Weights of a small GPT-style language model, trained from scratch on English Wikipedia: 6 heads of 32, MLP 576 ReLU.
MLP neurons of a small language model. Each row is named by its layer, matrix (up: input weights) and neuron, and shows model dimensions 0-191. Each number is 500 + 50 x the weight over its row's rms, rounded and kept within 0 to 999. Numbers have three digits each.
Before each neuron's rows, "fires after" lists the tokens most often just before its 100 highest values on Wikipedia text that the model never trained on.

fires after: "min", " p", "m", "e", " Min", " ex"
L8.up161:542575481418574451530565493556436488453420445547433446489459430460467450553541635523528476484494549449511448583580533564442481585450462527520493572577401493537499425513518542475464543520564546533513535531533508495553513545538459431533513446562508392533534506499536467494479485464513610486382561529506589457438534511485453495518526466483372543431497505521446508581557466487380519418464539432421455492430482428397506425573509442469512499531526446473588557548490547488537470427528521501501551453505565506547535577494505432507445434564484500495477401578525589505532498445544460528

fires after: " h", " H", "H", " e", " g", " be"
L6.up197:503589648516484490529484460475514533527579516572424437505387597525578492484555531467567409483492505537473509501529472526498534465538487516395453507522541523468572488461529437444415476543483449432406405560533568538469491566468430508522558511473389536438572548507538531500481480463424513579463564525509464582507556530465547477483500514499532620506570657487424529425542466437527464507452432439417508534419516569459534532467503544557559387527455494415535510465489525486481608423555558510440465428484611430524500482501493474507533525580506500482460459504516452537511463480497513521

fires after: " p", " Ex", " ex", " cons", " P"
L5.up86:466622521526417530468621518567548593502498477482394481445454511474502475489547559499428505474547539407478513528522477515397594410492539495512471587499411547440525534534572518392614554415543449433546404564524486425429455494488565470520533561513481518493407549498431474552550516550497500503555489504521466535466453481543475476520572495509459497458506476474455550452512509578492519399435468496529468611470492400528420403531528485442501588487602472526508483523444545516495561552487599485513510454538512530437517488558481418588407501580438529430530440545508514568470465505452502491

fires after: "-", " G", " Un", "ter", " the"
L5.up567:564509507450534402524457503474560518420384505457518455473441512455465451423582572487501465472477523476515417525465429455575525523549493487467470636595524599546590541431526561465495471514426662487480510522470543594480538489495538462406515474527500534549501454468552603481534490447518562537424490569505498468427538565495505553585451511443456480445583495512520537589470539610454456461457514520549400533539518544429513445493487521618519445489490505549477438435480447459465469466469544515531541511501441454539464450490504456613505446504552504451533479453505507610480514430445511394

fires after: " m", " M", " c", "m", "as"
L6.up169:490575506501520497458509480424540549452535499471599419501553505359520447515508542460632567481490491529523455509494471499432479460581576474546563438542486559479508550441617572408447520439515559512463565485455464562483426525483480479539508513494456422503608497512519477507544483518515466448378504489555476430534512433495508558564583498383552484542455568474493567462440445510452418455580426579554534416418466496508532543512471552472463479470436533497507428435527460557508473565494482490587486502496461486456551442558528537459384513547423545535468374541456492620515526504552536500

fires after: " O", " p", " r", " P"
L5.up28:511497559459457460498431552430499538540473567458433462441521523514495499499490527553558494456458461436494511551496495583439530527494501485465464484468512512404563560467430523430557542475560471499539474480518528490469499568439516432516565528504424499521566648421465432464505481503526478518581538499488585532379396522611497503432476455461474456511406570524471624439596565560489470586520396522498587486593438469534454411539500456424541534594493519517558474428460506501506396528646473480492479545533514557450564460467435514513525418470429449416478510575519514503541495494550470534

fires after: " g", "re", "e", "y", " be", " f"
L8.up523:541398575586535563413497509490531513502599508502514448556496505572489520540510543513527495472547426508440380517537528494540580560521508499490415484508570528510565543384494570566458484495458484528502512570601526616473507503452495519533626427517408500512527513458533478528483453532543437577515619518489439444458529505560511449424466528563536503517469482487524526453452504513515533406594527464441513463447526567467451513446539449514500427452490471510540492397477396473511457462494483503518438459498571461403502499368534477493505489590405546418436547493585415473570448463587438525

fires after: "8", "if", "1", "0", "9", "7"
L5.up131:443485483485604558492480446594558562575563501554418512446485457457512434504463523497500631418496520461591486504496485455580456475507496509471335519509553517513518552459443479564546534512556463474477530542439496508476556486431502457547556569444483443621556494443533506553522515476437501533518557503481433431596422527539561516496448525560531419447534448567603488503524439450472482496544532519565506541484489497531441524520443511481515561644467584435421492502485512405451409529442533515535463511507606446479541470451494464592438503467445411494510492534465443524467412477591421510

fires after: " S", " f", " F", " s"
L6.up146:472532469441507529542527520581553466497449532436548537472514568502472469503456503464539445483409514492441524459557515477472397477494558605417390566472517631446510556534520631493452502523464520512426546540550538510445515460522539530511483598512448550529496537443545522465563520416457502429400468528483572585348472362517525510447513509529519506436507492497434487521482444527560600456554393468570425549447470472464520505492531445520592514469507613490396435503537575509491518506485515519515418522471556525503538450574573453528575402489469570451537485461461472544517487504535437504

fires after: " in", " al", " a", " A"
L7.up122:494556454470554614509465494561481454436548407463407508619473537413616560525487542523507442456514388457531585509594414486530480527478597417463467472610524471549544459486574454531516591550515568554539558461495501514547471556554455470459511482585468439530485486449475590472443512516417400468448461531609459523557405505487458502492449463445546518518499476469519498602421479482458439554595557459473540459456502557496573435439472593501516538455571551526515516568468451509455427491482447453484534414547488420516566555471525489489522466515559524421483531487543447466488474513450498504

fires after: " p", " inc", "min", " P", "cl"
L6.up43:453574488440474505538477534567636513544564495490517533487547442435496551508498480443577526483564441504483431530646473457447510432437520538377513531541463448548506486525575525434470551493577522498554467552514513523476511495570496554492474590568460540470492486549425400417500486540469430494532451579547573490470442490587553456390555452487438549481499492536455480517544507514481460496516527489467509418480547391516462450574482444501597407552473452502530461534412573506502433493473526487456437592548437458494510428595509506568419390483451544588474444497494584568446451561517521510

fires after: ".", " s", " .", " ext", " sup", "out"
L5.up402:660486532506473521542505428523517486475533528450474513534421514506522544471438450551456555473491429455434357503547462504589542482567500538410381467525456487552566577487541553522434472516505549468589487473480488489548470474575445580438478431599530540556481516463524426522501540530497465411448468539521552409411533553462518440522501448454490462464491459589512439567572461484653583490531461403527477539428468551527518500483520550513449505487511501517540443503573603505497495514593535502475441499461437429468472489523555517508505528465396518480492516346550499533547589518486470459

fires after: " (", " "
L5.up478:518578432608425441479462598473545508463469465500425547502428622528546553517535478527450403493608537443521576512436525449475494481422508531490568437444520650466569437510537477401486517485478589441560499511474563486531519544525452484485579515533479431512440529511468474470502491504455485473396548509533517533431485455456579527524428517556485487486484500447546458513435514530476499562516466492491566489505423342499545471515520512420481466415503435526532487443475527582504586584482428537444459566583468549431512518471407450564493495533472514505498542529524486496561605490500602611

fires after: " s", "ac", " Cons", " S", " ac", " Sc"
L6.up350:529524415477553550510549534461509540630546433467466474558499551412465436583534533506479566535568562438470478508480504499425524466448533586516466541580496517529530504517525472523544489533407510433597471499506518449531543535442521519477520550564509443380467580437488419461532463409488537514453480476584472516416562462502521461543425568480515579483508466451475481552477393538519492519472505518536505520448572524498399441609533484509504527487465528514382457604460476583473517433513415491445549532448453536505582461655603524535453453496402493453489388508534509456533490421451517472

fires after: " ", " W", " |", "–"
L6.up178:504490474482458395514477495510453458496566437444455600547468556496502465499603484491433536476538451439657454468568554401524522490469544495486537436545535581451510518487457538544565472576501416464441531422474557457527616484552397478468426576468471507563483574500545487575538451533562464589528459422581600466572503475498466509513451455494502449494527462613482482521484433532472426567463540413562504583547430477538520464531448548486433467459446453557545472489436533482567605490454437535506447544475463547545425532502477488539502455556465459568482605538476545420506531480476467552

fires after: " ", " (", "-", " on", " v", " re"
L6.up143:575461447569505547531584531578564490500511619460476584571514569476585497503470489507447454537433549473503549464492522502479501464475550504525582552445514450414571528473408535404496426556588512504560528560481521458535593394513457469564538534525598527414500473480439439465430425504485560532423527468502503427470414433458526444507506517493463509510421548437453536545414580520468525502470526517518577483405568472457453484467533490458503496513562369467433547481546572535485615481493538421428444532558520513493631447466474500503478524487497479544549547421472503434477421506524423449

fires after: " m", " M", " ex", "m", "es", " population"
L8.up16:474532516501534441484542393517496489516524492397492494521589443553522510524491546595494502520502513518505471489556481537573502493486484465540545486593472510546493500459437545549503505580612553480484437478467425495490464541608473434645431469581420397488494495511556494495500501483478524464321541500475491544522519460477486523508531511490456512426569568506464448473499456472477422511480462529521483373445517533458515430548465572378483472507404506559540445536508372463610525484530514554462523396500631438497551510476405443460583522550438563572517474517513521592526559491532494482

fires after: " |", " ", " which"
L7.up520:445638476505489476621560556496547542528510518502465482445406439491502533603467523458483446519465544532429559514482473479561503425465492498476505412449478535429443450492515520511392478574579499601492484554568551422525492587588506383447504533532382525519457497513477416513407530442493501493423533499479485375496552478505468516526455447488446509550497448543528500492544459490497432521501555572522587469466559523577456541535461512544507537553456497516458458561442499475584441577490585452543474492477521393435651518463493522589511526451469550432516561522486503490495561459472427407

fires after: " F", " f", " St", " p", " Bl", " sp"
L6.up553:491502483440438526489421477422554509511531477505495486561524598442584485531540527537550553480505427411470512532472492493476501522464492477425497509474525486574561540519515471449523458455465490450422583508467449522425550460529577501425459457610485478568548418514444501470523512580503519523514493564480495578416518536479461478446565434585515483475513468582422542513480538564545517524504389446440483596478621470519521513471434568496470577441573458552584476466394609547545354466571586483462460521432575522443538459532522437463500540553515481579491457450503489404572506513569408442

fires after: ".", " f", " sp", " a", " al"
L6.up212:423502524530463541508402483442446460532515480406472464548533502641521521564484517425519529403467506449537409494531514465509567496600410535498417460575460440499539504564514553493530534482465564501422520576472484422481535525532446511465475403542443472466489534596574561594561494486515494472488412596540471515460553441480623531461494462582575478466456524552468499561508471507416553537473430436536473551478554544509497548443477511454508577566517468491474501570474553531497455444607496451461546402470514517557512412481471592536543509413571450454452573460501374531520545487516438474

fires after: "8", "1", "94", " I", "9", "l"
L6.up297:387473491495488518490581469548492429516563559572426464410546516520465483499501561554446521484590504492486463455473490401567529490504416552399492496503437496433467572564444445498510551609550491483496533573527453489499532480472495503394534496546463421570520488452493459480471522519463532538511506584545526425407468625542476348509576403411515511534440514591474511525471496524526438479528573548471510528601531505510449565599491458490515512532480544522418437545517403462522523518479534632498489486390490468513535504505445540502407422469521456565476484595531545516505469528613480513

fires after: " ", "1"
L8.up83:478515508495450488417445526429529449480449441537486452532399635583505471481431541455501456537549552587480481528515523556485539474542498527453481510467473550399542474544550434431431553583452529434445605494581540485471514511453426527480569466442513454496533553509518523498466521408542468665468555550521536505427461438452562488534479498536621515575449449545489531526499463503468518475491463484540480506494542487483560506504589520461460572458446461447610433508463552502594489487463413492437522550508508431475450546473523472458398538568566565546475564425538409575465523423546588438

fires after: " Pro", " A", " In", " in", " a"
L7.up91:544570472405404495493496500426481565507560502471483621503484536524609535583488607513443522552519504449487602629533490478497499507468467498424466531500491468479600510514560382478556539514468478508518609414520531503465446429503421517537447439523458487588470484488505473548500482550492423551522471536503436553482399514452420471438476473525520533492569492475494466451593480465596521481493528450513490498495404505521466397582494435559467539486618524539543558403474445443552494612580485526583445510477493493475491455496502450526494543553519490460521432562539360451467556533452497450

fires after: ".", "ig", "ch", " w", " sup", "us"
L6.up269:554510439518519453463489482614513554485456581462515543472478502545494542582450523536523433486441502396519476558553522575485560532478436504465464427548446454458533488450477547474534480468385487543549541488537492440593474529502468479538432513518453457589582516385533558529440486583428503437456591539491542502497421442513501507505504560501504471526488533605524468523531380545531428528474439479470487461440430540528503557495590553598419572546427506554514525652372501516511463496536440460430456607419524458505521438481613441480480469478489455488594484482549519536467512468526425521

fires after: " s", " ex", "uc", " cons", "us", " inc"
L8.up226:404495424544458525497558595510571516550516419438478450485501472533516560461487478514497469562573458589455555495588550556496553399643559499524517500472478537482496557567493616447486590537521483540504432540478510471474526462509499521497493599482480507437465522473520450508455454591446521449502555478564527457519514487499557594424514433428466506472512609505521466525478452449530480384446516501471507430515476511540499392508487411429470486595530562521491482502500520526516511543536386437483480457598549438458526421574457519536529380416401450488579561551449445448549470574520467563

fires after: " |", "ed", " (", " ", "eded", "2"
L7.up175:529441465459439519455468504592597458574474485485506594449425511522432518489534516522463386550495513518450476459529486534439480404455470419373513547501528562376531548484501372529514541606554506525516584412490495368469568544486499534496547480559470447475521472527462465497451532538481500459507495385546528490564533394447521493535573434558498524508457473494523509586464445489502466528598490576406475551543476534581551506496450486498514476585497426541480455530532536526522432551469493437604514475551545473490618458472537556491504459442567482492489555493550491441532547579580438422

fires after: " m", " M", " c", " to", " p"
L6.up299:505566539484566489468523400577521490510467509394450518425478555471531467504524600552497407481523565576579493435492473549462486492498496498501504462537495563435474508434490417409593510549525548529479515468471503488499509443523527386590480500513485476516473600516438515513409527482498498419579535571570504560503462568578574471566585491399567475503490505509522479505500454460434475370441491526625519450400477527498561439506529559485488416519543554574617408407429506486480486552596461563519520428416544535522500465504528383478522544497488448495455444511476499550499430491530558471

fires after: " |", " W", " App", " L", "P", " ch"
L7.up317:517557534454383479538447495488550464570475461462501484467515553523371478444519392543447493462553502538513574496559422462460540505545544520453516371579551557475494523460481572554550497489526434584483513558464425500494561522458446513480489662462482486597480431525476476587493543550430562527536491498502470528402431475516434422449497437539480498475524441536532380492568586502478479531550572483562462532475420454493519543616498464516562515527513447551601425524494499483492470590467475592576467417452389554530528430534501477478539477440497481473498560491592547455488458473513472503